Weights of a small transformer language model: 27.3M parameters.
MLP neurons of a small language model. Each row is named by its layer, matrix (up: input weights; down: output weights) and neuron, and shows model dimensions 80-271. Each number is 128 + 24 x the weight over its row's rms, rounded and kept within 0 to 255. Numbers have three digits each.
After each neuron's rows, "fires before" lists the tokens most often just after its 100 highest values on Wikipedia text that the model never trained on.

L5.up667:106137149106141145142174112188063084141108093136108166122112115110143179117134151131123115139150139115116085073104137158112140064118124159124150102117080137132135128133137142159108107150155086165110120141155150084063130130130122138156110129113126125152130124112153142115131131160121101116144099104135108119118090126112091148110093119129134119143123167098166114132114105157080126178128120137116133097069165167130128194173124137104177134125135112143118150172124141152172119097135132125158110122117107140145129129141130136153169122137139138155152145122148118115128102146105167081
L5.down667:147088148132115124117069142116119100117179166183139138145113141099129116128151151121100090158152127140107156160153148103124149146094120116139118130143122147138126098160172101142154183164128128101103133138101126131085153104119133086122116090138088164140112105117088151106144105125114111115158130166128109149154112087160159085165112145145154145128135071112134144120121113110151091098075151127113123164160128189130137089141132151127114142156158128154122110123133133113152142147127135123106149104057142120131109130126114127147106150170136147123107049155139113109148174090087136166
fires before: "s", " the"

L6.up1093:130134169136112133106107113133127176145098159112134134155124153111133098158118100149135092123100116074118126132091170103073139112128145157114107119125116122135144139147089127114107086099178171137153135173143117111124128107138120117130123138154168110140119106146149117136173125116129102154152129156125097157108161136172160121123151151107168123128127100139109132097121132114092159138068094139134158120141147174099128143143115153118114173133102148098159118107131101162143135113074161148089124115135159121195123137148072139122101150120125116139189162139122103131108162077125181093
L6.down1093:145103133153148118141139107161118159095113152138126103100105126131136105185104122161186127167119088133163145141151137141163128126111121112088160101105144149166139083136148095138117158102128117143140177116162130106121147161117164138105139115107106158127149137118168111135099126111073115160089119131112133120107106114132152117110106136151089145098148124126136092148118113169090106109088137134122134119136140118116083169115121139129130081090149129114103126144114086152156143134150094147117158103091134159138122149133148114094107121182127104128159146129156127126168135155147139127
fires before: ".", "rium", " al", " October"

L6.up570:180090089115104138097096092119139125125061146101102179125129118116147165116096138155114143102157132131123134137136123164109136078135117153132154087164124138093158108121092158119129140102132169091111138151109140123103137117117144156134127138127104127169128162165138112123091076153124143107144126145107130114121136103095135165189151129115142147178130127138141145116131092107110122155119154133090100143103132177143138124125171139161097131193134111115110165147086127132084129118102108128144153133153140131162109134129123124117141126148100122104134119100115134138112147104125138168
L6.down570:114133173128085106161130132129161134136116118163147123159137168123104116109148088133184114149111139191142142124132130106174108108128183118101114102134123138132103091119137108115097162104116128125111148132137100143155136130115107149100124159132162069133095110089132102120124138149123090131136147148115113163130135157072114106101145124117144124149097131101124117102171157133151103109152122099128142107122125160157150124135149113119177141092120118152164074105118129104152139109111168124130190142134104138135142099140161136123130146114169097116135147147144118148093077127108134089
fires before: " |", " (", "\n"

L6.up1141:129104122140045125124098192145114122133140117126176125122135137082126169122137128128103125173160121179153094117119161141128146118141110124150133123122107117114138127157123145134093130164143176167164142135159179127147158126151112071112128160119153098096113141089160077161116104148133131131142191102143127105167147106114137129131104123155117124121111132102121093139146148175125136151099124129119117162121122104114119144099171118128085087156075115169141048136102178146073114144162154156113123108127091165106106136133158128131123175131138122096128112147141164106096157121129130134
L6.down1141:167147122088159152101146092137149098115134125178127080145153101150130107088155133114128168098124110137154150167187087126114170124158169171152149164130116142147145093173089104108096070150085109151119119139171116171143096128162172147148126101133132149179119132085149138117156116184114099153096162112152169128135150135158135126106138089102082107085146136114113154091123126106163104121129117125166101142121098104110125187086141088084121150119143106132136142124126124113131102103114127109141154112109137123111109101124128107143118160134118065098125133127126134125148122146110100110
fires before: ",", "\n", ".", " and", " for", " He"

L6.up808:166125078154134156146088112152135148116178129120150157095132138138153120122138148192083153182150157128133098107151144133115138138175092113132110143085078161144102113206101151132140116137158135149107106140146135121097098103144112051105109114130095153126118146105133090149122173094131131181155142141115148137148153121140150127130166126138116153144164132111090127139127118123159135147113101156140112157133185143135127127129096135125143138143105133167141115149132147120131125127107106123127124158143110155134139088125101132114166162159135120123094078117113148128128139107145135103
L6.down808:106144120109141144132142151146135124056153160144101144108130126095105070181131130118149136122119105181119120127101180144093127131125155113152124056087087101124132112082140127119130120090163116131133113129091172133122132121135160117145117112120135119118108107117159084152085138076124157139155114110145079159153140110124128108112141154120153165134123174147142135098129146120141159134167128136119116117156120134136157094091130124131142077132134068122065115113173138127143155116147130142152149175129150213105139152134104145151140089133113077125133102102124125100102146113151156112
fires before: " (", " =", " |"

L5.up1919:111116120127113124129156152151139086079114113155090108140171131139081149107182147070066135157117112145168107105102154112068111123097141128157125138142134155153093153126190145131110128142118145120145142149125150147126124152165133154164114104142170132096089105120143090143138151123150115156136117102096112154140110066091122157091124121134119115149133103126168134143097097151098129127123125128134153119123105091123100144141125121128111144138136144144161126162127136107091070154153124166118117149163103125129130119102108129151150144148134123164144100178083120174113129127141186122
L5.down1919:160141145157097131094113135091091136129143141136103104125123144112127111113126156115123120120177093160157130134133118140144150110123147086128089164126119133120116116120118157180096104100152178110158116130145152124119132179104147113100164089140123113144163167106146125164172113165082140099130115115129149140149145154127099089082113142141136158190110106089122188117175108101135130113126142127135131182150126092103123111098152133152116114143130108137144123130088139073146092113116155107114140122148154167123150099203102130108148098120136158076141131126136123135112110134119151115
fires before: ",", ".", " season", "s", ";", " |"

L6.up1632:144140091121123151151097073111158130133187121068123106143142089117116133117161161148094155167121131107126133156161141137137080149139127136157172161103110114110114145152129182165140130129138134082109147146090102132105150089122120107111135110169116110093148166084106108126139141154133150116161155112120123126115098141091121158124101081121141132152154138109090110134096111130140121139082083114122110117118139110117122113158145153165086094175187158135106100165099136108100156171086139143113125147155099162084119093147170155156155143130162125046152087151120151122125176120138162162
L6.down1632:105129107107154104097106157092133113140115105156128119112122171108122125118118113100145149141089091172147140116124111154141140136150141153139117163121124116073120128111143147110135107144126131117151146143153123129132135113112126131130117121135158146122168129108178080128110109114161129137143108139137129128108122131091116111116139108098136126131111065117137127080134143140181113117154130121111174127127138109160163171173120128104147156076139115090121094111139095167107124136134140145115112150113066116101136134103121163124150116118083076136129144118134098120108165118167134083
fires before: ")", ",", ");", ")\""

L6.up944:188133082127116133115111120100136134125131137126152149146159122120105116171112120130096161120140099119141112110152130158101127152099113117124162127079117180132111143141092130119141149123149116138162115173161108127189149106127107142144105089117119131109166143087118095111146140179119113152109152160102145110134158125144141117067117147125119088098101092104129105133117138167136163162085140100112121126123153115124127090127120186124082153110155122124102093145103121177139126170100160136140098125100120123131132093143143181166140160072102122132157123143162097157131093146117097157
L6.down944:113083112084164166132154123117120067150124116166080180137088105122105140141146142161124148144089123130151144157098106122156156115127118158120119141100153122146138127120183132107106101163127095137092162125108171133168124125121138090102120129204134139117145093112171143108134104125135143190150140143164073140184150082133153119120133110119121125123135129085122171101122157099109124124142097152125164142146152111112182094137111126134135099062134126125091133099146116125103119160156140109116124137084115144110145109157163122132112105110099121122148136130116146116102118134116136111
fires before: " |", ")", "),"

L5.up556:106091128120125136093165127119180144131119147152133092130114125137130133097145133075105162135157144146115156150109132139152133125154148132119180151120155177112172168172130121134108116166119118141125131160163125152158110138152136109132119144213132148139123137078152107134150124102121127117120096141127136097156154129115145088082136114104108114176127105144096142107127134127127136107093132106094107140126140155158136130094150104143131165138148129138123116146146080149142156107104185157148133123131159160106102151119125147137125135133107139129165112160172088131140094106143138148
L5.down556:127125137150110085122145121120141120065102112124146132156149137094144146113106167144133134141127124158101090102129138120115124121153112132178166119157137146148086172133144103102101163083163111141124128114144138111104116145106091055137168088099132124147181149131121119147135143106125124086150125129156167134146133157067131108124113108098140116078167137106099083121110143111128141138099167132117105131118130095129110150176117120139179152128146155114159145143097141129131118108174111103141158160127080153099112103131124127118129137093131117121085126165118109110102154191112106136
fires before: ",", " he", " the", "\n"

L5.up1838:113145135126092135111140139113121123156131150074107125110146151138132072127156086152121122146171162113161131103124136167161154112148120112104122102077155162147135139153152090155130151143129112148101122108187141058104117089107138114151119129065133142092122157127127148107152114194164146121133165143121105124157141152129124160138092132124103129142116079135135163174160095152123111095127116121125129131118132096155118136132129127145102173145121112145137133137139098105137103175106143136151145157159185138144124071112167123125137129133148144119105159160158105133088126108125137143
L5.down1838:118116096124157166153103096163109151110195121167101192121118120139115138143087135126132159151103120161127151106137123143128179121106111121151137136159087137094171151117122176153123123163089133127153086141108124167104107142123114157086118142148092110141141121108153072144129164131108139175134104135108115141162136106095148133102166097098167131136163173126142113053149166111128086123145157138140151103175177145138137113094178142123119118114180125110132135102114142131100132137139136163113121104103169145140165133124119088110157107108134117111136104141147110122099122124132169102
fires before: " |", "==", "===", ")", " ("

L6.up1829:098109128145092138081144155150169121130113120123142137154115118096113157130116125117099118145125131147141122197142109108124105139150143123169084119149120116116073176151114128113149096080129120129145116101119124132124128138120108142158085157140143139117142165131159099096179192151126097118097115139123119161138148133150121078166172127164184088137149148126096133087124098138122122133156164108103090130126118141143103108097125125159142141139147122162126116170121113095077108138182095121130121114106130172105100170100100136117118134154166072165117106100120149126117133133103106142
L6.down1829:099162121098137160172123049132120143142163148130142148218115133129105133128129135132102131136146143104138141138150101126127135144086136129171193139142107133147110108125124129128119137124086161098107132155132105130133147164144126138118113155062125149130170163112129119120117131160141138159155149130147107123126114180171129102134177138150100110157127154085112101130132136144124110106115099120136095109116131135106087081125161110163117085112132082101105120120109182119107094124087167128136101126118102121141120125181117134140164139063104109153142145155115108154121130139088103113
fires before: "\n", ",", "."

L5.up1882:156143118155112081099103129128147141164145097154165126152087131178113105147116127136146129092151133129134130116140146100168119105114120119093117109117119109136101142151167116135094159144098131094102132139106088098086099126149161128118202114099134178129164085165122166123155162168145119100150123144138161112074092119160152139144159116116132100138140149119166105098142126111113124126116123104140108118161115104161099138179155114086141135119140121135112124110130110099126129136121152120129138092117118138148158096153127164166130155124116130074129173111118099151109114111115189093
L5.down1882:161158132128126164113162133102161135075137168121131138155162144146112147128110142164099106146113108142098142096132158121101114169104126143114106076134105075124156149159105149136147116106136120094142117096133157091108118126102147124099148139123131095112109136099100078166086079061120099127177106093111133175131126121120154088095134130136130142137125142150130141100136127126146138140169130163167157136116164069152134124096113109158145096109148189132157136087154133150131100113137112138113149157128139127126134149123131100089117122126135108115083125116148150137112185103138125171
fires before: " |", ",", ";", "\n", ".", " and"

L6.up1177:088108122111078181137127131128170123136136137130161134108154116119080142159135105147145111132145132131097113118127107086126105098091095105147109123147123136156149076098110164081127133111102095105132090120095169135093155158182169120091094126129177131153094137096182145136145143149141139131127126157109135091172149146133144148144151137128127116069097077186129134120100128101143129111130138108159157141123111127115118131084143126144097152118137091094184107111134079129112145118139132118131144120113125162124124160120076107111158118138115153103105154177170184122141125114103147130
L6.down1177:157161099100144167155126144170116134113148123150108137110149094089173128108120110120094120080127100085112170126135196152156160136098140134084136111104132138106127196198126151146114161152084150122122126131132105143185130111127124168171154093141085147145121091159077134126155118150081146148152108095106106110118119108129126104108105091171117141118182162139122152145125170166133105151119102141140066109145131129130123138110110121116140140133121105125127135146096143144143142159163124142142122108139131111126121116088144091158102101132143069138160142105094122119155096136145101119
fires before: " |"

L6.up515:108118135142150134143120122132133141101109119087137089120131124118125170138132104106134157164129109104136128114186099091140171128136114109173151130115139170121097123169138173150159104120120149122138119113109095113123124081101122125171182141093102099145127170130173095150136154098123180120148101143144126133150090126076087125111109167138099140085154105114101126119147120127140144109131056158111107131147121093142136140124138124116123085144137158138094125116076132112113132144095099138126095151127134177108107101133147196125171143138125104075087110120181104146112124122146138131
L6.down515:091128139142145164155127093098149110085135114142104175121117122145105049136094172139163138124094168168123107120087112140076111165145089146106165141107089105111133122079102142172151160141172171140134136102116126140178106102153138126103161083148119109132125120101174115151098098152134135123130159085132103092140165145123151152121134148111100114190151157142138121101117145107119129129165108130146084121139159145104120146150135140133111171140137094122127126120116125100078129146090156134102116146108112144122106103151144135115177131133147114078157130121122110106139156164098137132
fires before: ",", " ===", " and", "===", "=="

L6.up1735:162150138104102122120117136113131172110074139140122106150095119110150108128150110106125167104121090155107097111090137132137144106105133141105136098141121111121168147135085126117104129177166162157139160126105154086139135137178124090140145135096148126113123113154116094117162131127148094133120132123138149140167110135119140127117119120070135112140099112149160122119167155111104151165153113160153118125134160113132169115079158075080153145098104152094165133127105080143121140120158141131121123137156119168123122120125132149110144130181186138124158163107086133113130089162170139123
L6.down1735:129110135138150145133115103135152143137166122115119085108160119134093199142116112137126122131155183108170171101136118170153150144106144145130096129084141104166098118137108122145132167101139100107161140111162129133143145127099078148114118103094123134153130132123134158142136166108103138145141119142107138136121130111159102138133127155126163107139153128101140150142125114163129124118128131083137161119143153154134095107146131156137111066140177129128082127094138107127136157122146107112133111109105136128140128163134102183134112144161064076132114125125095098142149126132113072161
fires before: ".", " is", "N", "ph"

L6.up502:100148071107159114104124117105130108150110137122132098121142175101102142135151138109097101094117103121131130138127099090145114150106140128106125148102118182114167124152111137153089113111109135137113119120132147138149158123115158122090132132139076119105144123103181095178113100158104157131071135108128135112177132105088092159129138115148120156150139125133147126109076128124150122161173137136142109117135122126104113118089131115123135151133135130100144112201131120161142149145153147156119181094130089131142160151136133157095136099106150108160131128094088133110130100116087090121
L6.down502:121134107176141100092103130156116086128099156101133125110157176169129107075107108096137117154128174092123112106161145149105140117157087148108148150132113132111110118113149108153126121145085129097145111144148099136161108065125114122112134152128172108115140119131131131113093106142149119148163135150142145089126099120154182139111134130134131072169112109140124153149130154109129129127117155183163118138155157104172151134106083103143093175176152105132138123121116111140118150145156114077082151149117100088159138108105132154120128142094081069146093119146072136144142175098114110139
fires before: " that", " the", " his", " to", " a"

L6.up899:106142152143110141147127139104117154088071154117151114109134115075178134140147154131183061132152134132149130113129095107105160113125107142099154106142146117116110139131129124129129142102137145095079128121114096107137125121132126127138126097124114131136128119113138118113095101125123165122143108139113142125110145109165140104098128122176147139157133117077094116050116138157119141151111139125091127166121139116165148124156116141116106119141117124132108076134115152154139095193137157164120128123068111103129105123084120152133125143119153073173148114095164149106095125174137180131
L6.down899:139099121136116118116103143108091148079117121162121156106080093089125110149115137112151156123129098073129143112136142111093161102111137106140118145133125138103122140200156138095117108130116158120174116134140101109128100102109119091136116117091155117131149127152125125094096108122109126091092112118114140157083091133137126120110118135133145123164132132113110134119165138128146100154096138099126137159140132135142077167146102171144122167058126190169134117126145137161114078163157157104125135141145145114123151121110118154144158153159098144159111099143158117102140155095146143133
fires before: " in", " by", " on", " at", " to"

L6.up365:159126171139152195127183142189112164156131155121068142104125121120148115117148119104134104155119157113099139118112105123164142147143160148127099140139140104114146139152142153114146102079095126109122137111156128122095150126087110096110163116115114090144126156118156122116121144155116131123118121143116085112101126093094167113142136128093137101139182129105160133144133140130080183128180132116126143137134118100130128105099129065173128149136106112114138113140107136095123144120144100179089135138102100137122149080140149115127142169120140185140176108111141088135133138101142120169
L6.down365:139102132100117121126111139157152158105134145096138163142169120133133147099122143169143139100147129137114116129095166131131168113149180121150154106089117123158103195150108166112110144108122143151157117129130127101167112137116187127101111126122159167089109177154129130139089129107140179099110099108105102134127158136136107164149157144098098076115145153156135141118139139099164109152118093128153162093118096119102116131112109134087146151087127142136118117129111136109152103106145104107127099159160127125093118104119157096144131139150134147153130128133189149144134153182116096124
fires before: " as", " in", ":", " on", " at", " by"

L6.up575:154103107139094131111106080126155157133117093140120148121142138174131110113169110138173081087171179104140125155136107133147110159125166125157140094100126115121106153136101095143116132119139146130147139100106147117154133130122134105137116133123139167106119149145116095125114145143130139110114092118142149139138121116146160096180125101129173150182131102129157141085099072179154143117092117160109113159073108136166114168108135136166123134134105093103151136137102146111133062184137106145123127152116121108129130125160093109112118180120115134093148153093123099102150101162147157148
L6.down575:154133147152113128136109103157118092144122129124131116124113115120120114130141106127138116128155155111116146133154106121086147166119131147149124099105146110119165156142169107150130176121131075093130119134122112161156131114109156148147119177107098127132159120102174101126098141123166100165139106160128101165110164117128122089137135143101137145112135126082145116110111133142115139104137086092120158120120134121111126104110139139109103085119150144167119116156149150136127102165139150094159133143184093098184141099141142129124142137139082144126128126163129162140136133088105084113
fires before: " of", " to", " by", " for", " with", ","

L6.up23:178122129119099133097130169111131135144100086134151120157136168128146087133116109110159129082102100150089120103115080119094153127130126138086071159112095115099119173115095111125135134158152133148111137159163113101162133146125106125144109122123132078149097122156181116157124167103105087162141094131121152131083108115136140126083129131124134132131130118168130124117147145114140142109135119151137163113117092145098162141151127146106132155114108110112172114107120120175116128132129150156126127153117090146133112121115123111119138120133160173109140134153144131090134147162134170152
L6.down23:102150087130115132155120146116062122083112101122089068145169116138100130116175112101099111085123150133133142152141139116151154070109112132094109100063118119149147110109122109139109087149129141143145132136134169114200120146088149120119089134118123169141149112091146120139100129105153149098099130127092121088122080126157108135126112114141147127144138086112093176150189114146079125109120153171150143137106098126123141145096128154118171111125159147132113119163150108136177112129139124130180160145166155139094068098116120146117071165114157119146150103128152125187146125120114138142
fires before: "."

L5.up700:103145144114137140143140122083133146157123135119151146139115125143152103108173129147156118124150140153102129151109142154104133084172124164135150090139163095139097133117113148128097110153158126169134151141138127114156142123142146119128080171164142153053126110145130087133132194083096110148093129132135142162119140150132131095123106105095175084144149106146125163096114138088109121116184161122122165176144120129148122154139119148129082162146103126125155155080154128154098123075071121092165125112139135126132116164116133112157161117181122130151142177085132177114117105124155141152
L5.down700:153124137190146157113178123149120137107110142120094188139128141167141157109164120074127118171103161149120108144134133102133068114127082182142122097094177160116114153158136104125130122120166115141157116114167134156101167087126088121133190152123142132156133135119144109144117100132144089122155128119131120143119104114115112110101078103092129088118131132152103106138113102118094146141175170164139137110124137121106105132077101149134103142090176080138128109145153142137101110157143158145147073096072162143128110132109150142091129101131115121157134122117190153123125110145121067124
fires before: "s", "ll", "re"

L6.up1564:128127138137097119142128135141114167161102144134137146138135116106105110123133156090146114106104101116097132118115123106141103091100163119120142127089053117112131134119108149150135159114142126134077105105112110117153115134176108114145115165106119133125128169129144137099133139144095125133113104190086102151110161154143115147100172111113143151144110137143111108110171117130115151151132124172139147103130108158114125104127109115109144179114126158126126124084130088113081121130119116149112150120127137101100057102083096136098180123121168114127149143126092103109161132172153167116
L6.down1564:111129130095107122139092087165120124090115136125122087153126158086138129138113129182081112135139129136171141159153133141106175116110113163136108140066178173120138168152121103121110143116112153131124152112071153084115159137088150129126129124115115124160122105141182152149133120124099087070108153073115141109165103100157126113173172091154170104066129161095123104114159116133105120143129159105146101109154156157142118138124140157128135117092148115142095129180135135138183121142145150133135161114107138154149125158170114121163156113141098169188176109142118152127129114090134093120
fires before: "."

L6.up1487:122117088150123129109108105165113127104145140132085104125163140128136113132120125108105128107122135083163169070171149154142141170111113122155099147089157102137166123147129127122094142157117118120154082094134169163098111117147154110135089102139116082114166148116157113144096143144119128151098128153095113127145172116141125170147142110141159162068082125141117161146126094136128111125090107097113150100140137129156107151114125096097106131147145141116143101100103163106175142119108099126162112162144113129105143133090134145081133138134095123103213132113125115098125103132068161085
L6.down1487:113144091101132109134104111080117134123151156184107132099080154151120120117177130153107165108097147131142121103106120122158139091144127164114133108098150170136109099152196157129144123138143127152155141127121115098131147105099116073167119137076098178152133130125153143142117139142124130115118133119163128147141108147161132151128119140112117111099135104147099080117114132127132162122143127099114131161129146079168133145113121124122104096110147100115123135132126153132144142111106142065110161127107164167097113126117128137169212146127079131119105139175153098108128101127155152152
fires before: ",", ".", " \"", " in", " to"

L6.up108:119113164131123146093130120159139144159123085112098136137154132077150099152135092094111080129137072132099139119150104109124155062095154114127137138103097133156104156121078172124112116104131148135127163115119111099136104105128127099132131121114113144111126107137161109142091113105135123097136107178112129083141141118150169110118121141110158161145131092150085122136164146134082099123145130140170129126157136157097179108118150140084110167113146156113144154096126116157131136092166144094136154142104134116136166130123122088144181164125171135144168106152132117157146133074140140112
L6.down108:126138129133081133160123136136113104101151136122131106086108137157121140107137123108082118122121115143135169125136120150080184138105140148120129101117156080098145172113121094124091164126120169109141120141133123138119114166138095108128113099154124126156142120137132134070152150151116110146147151184096107134160138122137093145153147137109108134095116134113121128146130146150121143133104143198158158122107150156151085112114149148121123162151100113122100083097121152130152142147111136161137167121107180148075116094135159167146096145155132089106140152129139106114142112155135112100
fires before: ".", " be"

L6.up1730:113124105130092098105105105108132178114177139125100115101118096124114103090115118145122173141172163127132149139139132155087119162146124079101142136105133153129139111115146173149135158112130116152140099122146117116107103154110131135140111111128090141098114139131135162102129119136109164133155142106097146116101079128180139142095137096110144099176150081176123137163141098155150150102108138087144136133155154123117129132102129163147090174141151126148129102145140114116142142166088101130125141126148177133084126099142151141116159119108189123086129143126145112149144150108127109101
L6.down1730:132145090123168116160158143099125135137140134125129149101154135112112133123130155117135140156068089150136064146136177111101163109110108130143139108089147117120120114107086144117091116176118100142116154149151117116116100099113105101145104150115110163106154133135156116134088115140146186167157126162147073157134138119100101107124140079094146119122123109152125127124131137109119113132159141122136116085159142123132153140130093143120150096071139131112081146110130096176103079127147119169137108162096113155166141128109121141116097126143103115093112130098115088095138100118170125121
fires before: " |", "\n"